MLP neurons of a small language model. Each row is named by its layer, matrix (gate and up: input weights) and neuron, and shows model dimensions 144-239. Each number is 200 + 20 x the weight over its row's rms, rounded and kept within 0 to 999. A neuron's up and down rows have the sign that makes its largest values positive.
A block is one neuron, or neurons of one layer that tend to fire together. After each block is what it responds to, as a language model described it from the Wikipedia text at the highest values.

L16.gate81,165,192,161,199,205,198,206,199,179,186,196,193,184,220,222,208,233,213,205,184,210,222,231,198,201,233,213,172,172,182,203,165,195,248,183,220,174,194,207,191,209,218,198,174,181,239,193,226,222,228,178,225,188,197,206,185,206,207,178,213,239,194,186,210,227,204,213,166,194,201,200,162,189,219,216,209,201,207,185,189,168,199,199,221,225,178,218,147,197,202,166,179,156,207,216,211
L16.up81,186,214,193,212,181,200,213,206,171,252,196,190,198,201,180,218,183,196,190,203,219,159,221,209,196,223,187,170,205,190,211,250,154,190,184,191,169,190,194,205,222,196,202,209,173,212,207,192,183,209,195,224,201,205,221,204,199,171,151,222,216,197,181,227,200,209,188,208,179,219,200,189,195,196,203,201,171,237,188,193,171,191,190,193,211,187,222,208,193,234,196,203,185,218,196,223
L16.gate144,204,200,224,206,206,222,201,203,226,203,188,210,207,158,204,175,193,194,225,194,200,178,192,201,209,206,201,210,222,198,216,162,164,184,207,223,202,180,154,164,208,161,201,203,208,189,195,207,190,202,192,226,197,168,197,184,212,182,207,186,201,193,204,117,203,196,202,191,217,239,209,215,186,204,197,198,156,223,173,184,210,190,213,216,171,199,203,199,224,230,208,155,183,188,225,212
L16.up144,205,205,202,183,218,210,194,197,224,192,196,217,225,204,232,192,181,214,211,206,231,230,200,193,172,279,207,206,208,195,203,202,224,200,214,182,219,191,215,212,210,202,234,182,260,197,229,217,189,203,167,145,232,209,233,198,198,150,187,226,193,196,224,223,211,210,142,184,203,192,222,202,198,180,170,230,186,196,204,213,211,194,231,223,190,207,222,214,190,205,206,173,222,189,225,202
L16.gate241,195,204,232,206,150,198,172,172,185,183,198,231,226,190,198,195,215,200,181,185,165,214,210,223,150,186,205,189,187,197,203,186,177,225,205,198,195,205,210,212,215,164,197,209,191,220,191,189,214,203,176,233,189,221,206,211,201,209,222,229,187,202,205,198,199,180,171,172,182,233,216,195,195,202,202,189,191,235,178,206,189,194,228,190,172,207,186,187,206,208,209,185,213,190,228,215
L16.up241,170,252,241,183,192,169,212,214,197,220,188,183,240,183,236,198,242,214,232,202,177,188,201,212,194,167,209,205,209,206,196,209,220,198,171,196,185,208,201,214,204,179,210,176,203,199,193,181,216,186,215,204,165,218,214,149,209,169,197,221,188,212,197,220,210,216,185,153,228,194,203,229,212,194,181,203,195,204,171,212,179,207,220,142,201,171,217,205,231,229,210,191,223,216,206,188
L16.gate371,204,162,218,208,199,199,163,224,236,199,172,177,212,174,189,192,233,190,219,198,231,223,230,219,208,208,197,162,198,208,180,167,220,216,219,203,171,219,210,184,208,158,213,162,216,202,218,205,186,186,183,216,185,203,217,210,257,206,182,198,228,203,183,197,209,220,199,172,205,191,217,192,166,197,203,171,179,221,219,205,166,228,198,207,206,170,216,204,209,185,211,197,237,188,183,209
L16.up371,201,189,241,194,202,182,183,230,232,193,166,176,190,198,169,213,229,173,181,212,217,199,195,203,208,199,231,185,205,200,180,175,170,216,210,200,213,212,201,188,181,208,223,179,201,186,188,207,203,200,166,227,201,180,189,212,251,189,195,171,191,231,167,202,213,261,210,185,170,224,204,195,171,225,205,180,217,179,223,220,209,222,172,202,185,180,207,223,211,231,221,203,210,207,157,218
L16.gate434,206,218,193,244,206,221,210,203,216,156,190,179,187,182,202,162,180,204,198,237,196,205,212,200,158,190,206,189,201,219,193,170,196,218,208,222,223,195,213,201,233,185,167,228,177,196,180,206,216,205,200,218,221,214,199,222,185,201,198,187,168,234,208,203,235,188,173,181,158,221,208,201,194,237,197,229,184,174,199,186,206,188,203,160,183,222,166,200,240,182,203,197,223,192,201,198
L16.up434,183,213,239,185,197,188,175,186,179,202,223,204,224,195,171,197,215,233,145,187,196,200,228,184,175,180,205,237,195,220,225,200,184,198,180,209,190,241,211,217,214,185,185,227,195,200,220,204,197,234,189,221,195,194,175,195,233,151,165,187,172,202,208,217,201,225,192,199,171,195,203,214,176,150,185,222,182,224,231,194,167,186,188,193,178,215,197,201,199,169,200,202,218,221,191,188
L16.gate495,193,211,192,191,205,177,210,183,173,236,194,208,227,164,190,191,223,172,170,221,191,225,198,200,185,203,169,191,197,184,198,209,185,184,198,191,200,231,216,204,206,183,221,183,196,200,225,181,179,236,225,187,230,267,192,178,199,180,199,202,180,231,215,213,195,168,169,207,206,175,220,198,193,218,190,199,202,199,205,230,172,213,188,217,130,211,220,195,200,165,190,202,195,175,217,217
L16.up495,197,180,221,203,253,181,166,196,184,167,160,189,199,204,203,189,211,195,224,168,218,232,216,195,210,193,238,190,179,201,200,171,190,214,243,189,205,224,221,187,191,191,188,230,214,204,190,209,194,199,203,214,194,233,201,176,222,161,206,203,183,215,198,182,207,186,217,215,201,202,200,192,197,186,216,244,218,225,209,182,160,200,210,219,162,206,238,200,223,199,218,195,210,193,203,143
L16.gate687,164,182,219,198,172,201,176,200,190,209,208,208,198,192,153,195,206,221,225,171,165,191,219,207,207,221,187,192,177,206,215,161,187,199,222,143,217,172,215,196,171,219,186,140,159,192,226,194,219,170,191,211,208,205,182,197,199,205,191,186,195,200,210,208,233,195,177,199,183,195,213,215,191,183,228,186,182,202,207,211,194,165,208,197,173,191,203,141,214,198,176,159,196,255,175,190
L16.up687,236,211,210,200,204,224,193,242,230,190,198,213,186,152,175,226,196,227,213,177,177,222,198,215,193,194,197,177,198,211,198,244,189,210,175,198,230,190,205,188,176,213,172,188,188,198,193,215,172,211,188,206,191,177,196,193,221,205,184,181,218,200,201,149,213,197,154,168,231,232,214,184,192,168,179,197,194,233,202,173,223,209,183,213,240,213,218,174,209,211,213,164,220,211,186,205
L16.gate921,182,199,165,206,173,176,196,218,195,189,201,208,194,206,202,165,225,183,219,215,189,223,181,189,181,182,197,208,220,236,195,233,210,193,211,209,172,190,194,217,200,168,203,213,162,224,191,226,222,204,169,232,221,176,206,206,175,160,214,227,230,206,212,206,206,178,210,206,157,183,206,212,196,227,219,204,188,207,189,205,197,192,194,189,184,180,216,201,193,182,188,164,192,218,173,210
L16.up921,193,210,197,198,210,254,187,176,211,212,200,235,201,205,199,190,182,189,189,200,183,187,216,210,187,206,191,221,177,182,200,213,161,188,203,169,194,203,189,205,237,217,205,180,202,177,201,177,190,186,231,203,203,193,228,205,155,213,185,184,195,216,209,211,244,162,199,219,176,228,192,208,193,217,194,215,187,150,175,229,215,167,215,211,202,185,178,196,186,200,239,188,207,217,198,214
Responds to: Score dashes in tables. En-dashes inside game scores in sports result tables and lists, especially tennis set scores such as 6–3 and 5–3, plus weaker firing on other table delimiters like | and column headers.

L11.gate75,220,208,169,202,176,160,192,228,224,192,192,177,221,221,187,222,207,209,200,163,215,187,185,204,203,193,213,202,181,158,185,166,219,253,173,208,214,230,192,158,189,182,182,189,206,173,203,198,198,235,205,206,209,165,190,210,194,142,181,184,212,193,186,154,213,206,176,218,180,196,212,201,209,184,181,198,189,190,224,178,242,208,240,185,226,175,169,195,206,233,198,193,196,205,179,210
L11.up75,170,256,182,231,213,218,184,185,217,224,156,185,195,193,204,189,203,236,194,194,188,205,193,187,230,208,205,212,198,169,190,226,225,196,154,178,210,188,185,205,210,212,210,173,198,204,269,209,226,193,193,230,227,200,193,202,205,198,198,207,207,223,202,217,181,212,163,163,212,207,210,217,196,187,196,207,197,219,200,238,196,197,205,175,184,190,241,248,176,168,175,204,185,214,226,179
L11.gate140,206,192,194,228,204,207,195,174,191,169,186,185,202,175,208,214,200,224,218,221,190,174,210,185,204,204,177,228,215,186,212,224,210,206,197,200,200,204,199,206,189,204,206,172,195,213,216,208,180,239,191,166,207,174,172,208,193,199,192,168,184,203,220,210,184,222,235,197,166,190,208,177,193,172,243,200,185,217,192,190,194,185,186,187,193,204,214,199,237,201,167,180,189,165,192,226
L11.up140,205,213,233,176,150,203,216,193,204,182,208,197,223,196,175,224,194,209,190,200,219,188,211,209,190,200,178,179,198,187,195,214,178,234,180,193,227,184,202,189,198,238,228,252,188,230,183,192,203,201,167,196,197,211,192,193,197,219,215,232,161,216,199,196,196,205,212,172,206,178,203,221,201,167,199,185,177,239,208,179,192,200,227,189,191,199,198,220,195,181,207,186,158,194,188,217
L11.gate262,213,220,184,208,202,209,212,241,194,195,202,203,216,207,214,237,192,177,228,249,202,207,193,191,201,183,199,189,196,198,236,184,195,222,163,151,187,195,184,200,210,172,201,238,181,207,194,199,153,181,190,199,219,183,163,202,203,170,188,233,210,181,190,203,177,215,200,213,219,216,230,205,211,185,222,182,206,165,209,205,180,180,177,217,209,203,185,168,224,176,193,189,179,181,200,203
L11.up262,179,187,202,230,219,232,170,226,221,206,245,211,218,209,186,200,196,197,203,198,198,229,197,175,178,187,203,180,190,189,173,188,183,201,169,175,173,202,179,230,211,187,201,220,219,173,185,206,216,167,212,238,204,254,198,228,179,190,184,175,180,211,177,230,197,202,187,208,214,246,207,224,193,208,216,190,175,172,213,216,239,210,201,228,162,190,224,207,189,235,197,183,202,198,211,169
L11.gate306,221,201,208,213,191,171,209,192,187,227,215,204,261,171,194,186,175,211,226,204,213,222,185,176,198,203,219,227,210,166,189,214,223,189,191,200,214,223,216,215,236,220,184,210,205,221,202,184,185,208,193,180,199,187,219,206,194,200,171,187,235,203,225,206,215,186,222,189,191,184,218,212,237,199,222,174,218,170,236,203,203,190,213,175,207,176,205,198,179,181,184,188,224,196,200,153
L11.up306,167,210,227,198,193,203,171,194,198,204,205,208,188,180,199,193,173,227,177,213,191,185,228,213,200,220,198,233,196,182,218,167,221,192,176,258,220,223,201,195,197,220,205,205,182,232,210,176,158,164,158,163,229,192,213,229,190,202,174,184,215,181,182,197,211,213,176,171,233,223,198,180,209,211,246,222,199,202,183,159,173,204,207,178,207,209,167,214,188,169,198,210,183,212,237,200
L11.gate432,195,220,204,183,208,204,222,208,217,198,210,224,204,203,175,186,190,221,218,189,202,215,207,205,184,198,158,209,177,223,208,193,225,187,176,204,194,199,209,162,200,180,205,182,169,212,181,169,182,202,228,211,149,195,181,157,225,214,210,205,182,185,213,230,212,204,206,192,171,194,200,201,149,169,226,229,207,213,203,199,193,199,203,187,173,162,186,223,215,195,184,183,241,179,239,179
L11.up432,204,188,226,216,215,180,231,236,224,242,203,211,194,191,172,179,207,200,191,215,211,219,210,215,183,194,211,177,236,221,192,212,185,187,211,199,172,215,193,210,221,172,179,183,192,235,203,189,212,201,202,165,197,179,187,218,224,191,203,210,236,230,209,218,196,220,170,220,179,189,200,200,198,200,205,210,211,255,186,201,190,194,173,180,252,214,197,200,218,188,169,188,220,216,179,213
L11.gate616,207,180,194,204,226,207,201,219,188,220,213,183,217,187,206,144,222,183,140,215,190,234,214,204,194,175,165,180,199,179,150,204,221,216,193,186,171,220,220,215,186,192,199,214,181,220,176,183,183,211,223,169,164,199,208,165,199,211,188,171,229,171,242,211,198,207,189,188,192,214,221,240,204,161,177,219,180,235,202,211,202,181,199,185,210,208,203,212,172,189,158,190,189,195,220,232
L11.up616,195,219,210,223,219,231,159,192,198,198,222,200,206,184,188,222,218,177,215,206,166,215,194,208,221,202,217,222,206,179,192,184,197,233,193,211,191,212,190,194,171,182,190,225,184,204,187,166,146,198,192,213,194,206,186,176,186,213,194,175,216,203,189,192,173,166,164,216,197,204,204,225,164,219,169,200,183,216,162,162,194,180,216,174,238,158,214,163,187,230,165,184,181,188,228,212
L11.gate621,207,220,219,200,203,180,193,219,242,210,218,210,202,179,168,191,200,217,193,189,194,225,185,203,199,208,218,208,186,206,191,191,220,224,220,212,180,206,203,224,204,197,264,198,198,196,199,193,201,203,242,214,184,181,174,220,181,221,206,237,174,182,151,179,180,213,213,190,201,191,239,198,177,169,232,237,225,177,223,263,239,208,182,181,177,174,184,206,210,225,173,183,184,207,214,243
L11.up621,192,220,204,187,205,213,210,193,220,229,204,199,216,245,196,219,198,221,215,194,198,190,202,210,190,194,199,241,212,209,188,177,220,194,201,189,187,178,162,187,192,215,181,213,204,197,225,198,231,201,172,179,155,244,186,180,171,254,176,207,200,223,203,254,185,207,233,207,191,219,207,210,186,186,194,183,201,210,204,219,191,245,220,201,192,222,158,213,201,182,195,184,218,187,235,206
L11.gate654,181,229,255,198,180,191,199,193,258,237,184,209,208,211,196,235,197,180,187,172,193,214,193,219,182,218,244,212,202,199,203,219,207,194,198,180,154,203,203,218,207,205,255,173,207,202,203,191,188,178,209,205,177,208,175,200,222,191,193,181,206,216,202,202,209,211,182,201,206,203,220,128,192,214,221,188,190,205,237,226,212,178,205,199,199,188,202,217,155,221,165,216,188,214,243,199
L11.up654,193,200,222,213,228,186,203,182,214,203,211,179,151,204,215,200,176,231,226,181,195,253,202,193,184,221,224,219,215,192,222,182,156,221,177,221,173,223,201,160,238,205,163,191,165,190,233,227,206,207,186,199,168,213,208,203,174,203,227,205,201,215,202,166,223,200,216,175,183,182,206,176,185,206,191,195,217,205,182,178,222,191,195,165,181,195,233,175,197,241,176,162,187,170,221,183
Responds to: Score dashes in results. Dashes between numbers in sports scores, mainly tennis set scores after a digit (6–4, 7–6), also game scores and year ranges (1747–1822); weaker on from/to/by and word-piece endings.

L6.gate249,211,205,196,203,161,207,173,224,230,186,171,202,174,196,196,225,177,209,224,187,188,212,186,230,217,209,212,201,217,216,232,211,196,207,168,212,187,190,177,215,177,203,206,193,224,200,197,215,198,174,188,223,196,223,194,197,192,175,216,190,189,214,202,194,200,197,164,235,202,187,196,198,194,167,227,210,201,255,188,200,168,211,194,221,155,200,202,213,163,194,174,163,238,194,178,145
L6.up249,211,189,184,192,197,174,197,210,176,202,172,225,199,211,208,233,173,191,216,229,231,200,138,190,199,225,215,180,227,202,158,172,201,211,222,188,192,198,166,182,214,203,209,188,213,189,197,189,195,184,182,182,198,189,214,179,207,176,218,200,193,214,221,234,234,181,169,221,180,199,205,223,187,164,208,197,207,209,189,190,182,219,176,202,216,232,225,130,182,191,182,156,227,179,152,183
Responds to: Quantity and count words. Words introducing a count or set of items, like of after variety/number, various, numerous, and table headers Votes, Total.

L16.gate91,216,183,234,180,177,228,161,216,181,164,243,190,183,165,174,219,218,212,221,158,210,189,188,170,193,191,194,185,183,188,199,183,204,204,228,217,187,190,221,191,202,189,189,244,178,167,210,197,217,208,199,173,208,203,208,201,188,180,194,224,188,221,210,188,235,190,202,191,191,179,168,218,207,174,237,207,209,235,220,199,216,181,215,222,181,200,241,178,195,192,194,207,220,191,206,177
L16.up91,210,215,209,184,196,243,171,207,191,217,230,195,186,184,205,190,185,148,188,186,199,176,223,189,200,240,241,182,223,173,189,222,171,202,177,211,174,196,213,201,215,201,190,224,202,192,211,210,239,195,184,188,219,201,211,232,200,233,205,188,225,244,200,181,190,192,203,214,195,201,221,192,173,220,209,189,191,218,215,210,196,198,206,183,168,223,179,185,158,184,193,202,221,194,194,227
L16.gate125,234,198,219,211,207,204,192,173,163,181,201,208,213,208,221,170,189,197,218,181,195,185,209,168,178,201,205,231,215,222,223,193,190,202,212,222,187,173,211,196,176,212,150,194,210,179,189,194,164,198,214,201,207,230,185,203,199,262,206,179,224,188,226,198,208,198,168,223,200,172,183,162,174,180,174,169,235,224,199,212,198,173,193,168,184,157,184,142,186,221,199,202,195,201,208,179
L16.up125,213,224,179,188,204,201,183,191,206,205,180,176,216,183,194,197,164,232,204,226,188,219,218,190,191,199,226,199,196,207,208,217,204,186,206,233,154,184,184,199,170,232,181,178,223,188,199,184,176,205,209,207,192,194,163,195,208,206,227,198,191,230,187,221,175,193,211,210,195,173,180,187,186,202,196,186,241,214,204,175,216,218,198,170,219,240,181,199,197,183,226,231,173,201,204,173
L16.gate132,201,202,195,213,216,227,216,197,212,205,187,210,223,201,190,200,197,216,207,176,201,203,205,221,213,232,175,209,188,238,181,207,184,193,191,218,234,233,206,202,201,214,166,208,184,234,223,151,227,214,185,204,187,208,214,213,199,199,207,188,214,186,204,166,230,222,193,198,217,202,177,209,176,253,188,198,188,197,218,219,197,189,174,209,197,220,194,177,213,196,195,152,194,212,201,215
L16.up132,202,213,211,213,178,219,226,203,151,195,200,152,199,219,205,212,216,189,194,199,218,225,184,190,182,173,200,211,227,176,188,192,220,230,162,219,199,215,196,241,218,228,197,202,217,201,223,160,165,207,141,173,206,207,200,203,206,155,228,165,183,234,228,198,195,191,205,200,252,206,220,205,220,214,189,212,151,193,186,195,210,177,162,217,178,204,240,194,231,201,156,215,198,190,214,188
L16.gate347,196,211,216,182,197,181,218,220,196,166,191,179,199,211,175,204,204,224,180,175,212,198,221,216,207,203,189,208,184,211,189,188,223,204,213,150,192,193,195,234,195,176,237,236,193,192,232,191,143,200,203,209,212,199,210,154,203,184,192,194,187,146,220,238,209,196,193,195,183,193,164,161,181,206,214,205,215,193,174,209,201,192,203,220,188,213,222,211,215,194,201,210,190,206,210,203
L16.up347,237,212,194,212,163,220,213,215,226,201,184,181,214,219,232,235,204,191,188,203,180,239,198,206,178,185,199,229,238,207,209,191,222,231,206,205,214,222,196,205,252,190,186,203,208,171,210,191,174,224,214,181,211,218,193,175,204,211,152,181,221,194,198,208,192,204,194,221,217,206,157,201,202,197,230,203,236,193,197,192,214,193,187,209,197,185,224,188,172,212,219,207,164,232,205,194
L16.gate463,187,209,204,166,201,215,176,193,210,189,211,228,176,182,213,201,233,216,194,170,174,231,210,226,170,183,216,225,221,192,206,228,208,197,176,205,181,237,217,211,203,201,185,234,218,225,224,172,229,176,246,212,199,237,203,233,185,195,159,224,219,237,210,215,194,214,232,221,209,157,177,234,200,212,182,206,203,228,199,167,227,197,200,198,203,212,197,194,209,180,174,211,161,194,188,192
L16.up463,197,196,168,195,203,214,189,231,189,232,174,226,204,192,172,199,213,232,182,204,213,224,224,204,199,200,192,186,183,154,228,196,184,242,198,183,247,209,186,224,214,193,170,181,261,194,201,216,211,200,214,199,202,234,250,210,215,181,195,192,199,195,200,197,201,229,199,208,216,171,205,199,177,218,194,193,186,188,205,219,196,178,235,198,228,205,227,203,218,169,195,257,181,193,204,205
L16.gate621,191,189,219,198,212,251,178,192,221,175,197,257,179,213,205,193,196,181,226,218,211,197,214,265,177,190,206,229,181,214,188,171,188,213,213,209,169,190,191,213,235,222,189,190,197,211,201,192,211,189,224,204,174,196,209,188,191,211,182,219,200,202,210,215,208,196,217,217,213,185,210,193,197,202,223,204,181,214,205,197,218,174,218,194,204,185,198,178,228,200,199,235,215,207,249,192
L16.up621,180,192,238,206,205,233,219,208,239,206,170,211,196,196,203,204,207,198,205,203,205,188,218,218,189,189,192,218,170,193,239,207,189,212,170,188,172,176,186,218,237,190,180,186,225,197,183,221,226,199,215,207,205,222,214,219,156,170,213,191,222,199,210,217,230,207,245,193,216,197,141,216,205,218,158,187,206,222,196,192,207,187,170,196,194,216,199,205,203,185,205,224,197,203,248,175
L16.gate885,246,238,177,193,182,239,155,204,193,195,201,189,166,217,210,197,206,203,197,207,178,202,183,224,194,221,192,163,203,209,228,241,183,209,191,194,182,161,164,199,215,191,185,192,190,178,219,155,214,188,205,169,217,191,212,208,213,169,186,224,191,206,211,202,207,182,206,209,210,219,234,212,198,204,169,192,186,222,177,212,192,178,193,189,193,187,189,187,207,171,210,211,213,197,241,201
L16.up885,230,207,195,190,198,183,207,211,198,140,203,233,237,187,205,178,214,214,197,181,198,184,206,186,203,195,243,166,220,210,232,230,221,188,192,200,194,191,185,215,217,180,172,201,214,195,199,190,188,224,189,194,178,224,218,203,188,177,184,181,204,227,233,225,226,193,198,217,198,185,189,172,203,220,209,199,183,206,191,210,150,195,218,166,193,198,219,200,218,200,256,215,230,186,205,180
L16.gate977,216,184,190,203,190,180,184,187,191,219,194,174,203,187,204,163,188,220,217,232,215,218,188,176,203,159,231,198,184,196,177,157,160,234,210,215,182,183,214,215,219,175,246,223,188,194,215,242,175,199,212,197,172,216,208,204,216,195,204,195,214,228,223,197,207,199,187,211,213,177,171,194,226,224,230,235,205,219,189,200,213,229,149,228,234,173,167,234,183,210,229,175,164,214,219,204
L16.up977,190,190,176,202,209,200,188,172,212,203,211,197,219,183,201,177,200,222,186,202,171,239,251,216,218,175,194,229,220,199,225,202,219,194,191,194,227,194,176,219,194,206,239,203,237,184,161,213,188,175,191,211,195,191,205,189,212,175,190,196,185,225,146,210,197,186,201,220,194,194,199,156,191,220,223,220,196,239,205,188,160,207,176,206,218,212,191,184,208,209,219,216,201,228,225,194
Responds to: Title-slot delimiters in lists. Separators (pipes, colons, commas, dashes) in tables and lists that come right before a work title or name, e.g. "| 2004 |" then a film title.

L6.gate196,197,182,210,202,205,210,178,190,225,193,240,233,193,205,192,182,219,213,191,176,195,193,173,224,181,203,198,210,215,226,189,197,172,165,232,185,218,182,168,211,169,201,171,206,181,175,173,235,224,189,181,189,210,214,212,200,240,162,194,208,145,194,191,185,206,214,186,210,198,171,184,159,213,121,212,158,194,192,225,214,201,211,196,204,206,192,208,208,215,169,208,192,213,193,205,201
L6.up196,211,199,223,214,223,222,188,181,198,182,233,200,177,181,180,210,202,212,239,200,177,172,181,207,171,198,188,198,211,229,201,202,192,193,190,176,213,202,210,194,164,183,180,180,184,202,188,205,193,223,187,161,166,201,233,222,216,164,220,203,209,230,202,219,213,167,175,214,213,185,184,191,205,189,250,199,195,196,215,194,229,203,196,231,164,215,227,226,205,172,200,183,209,169,236,200
Responds to: Table column separators. Pipe separators right after the first cell of a Wikipedia table row, such as a year, squad number or position (2003 |, DF |), plus occasional semicolons and dashes in lists.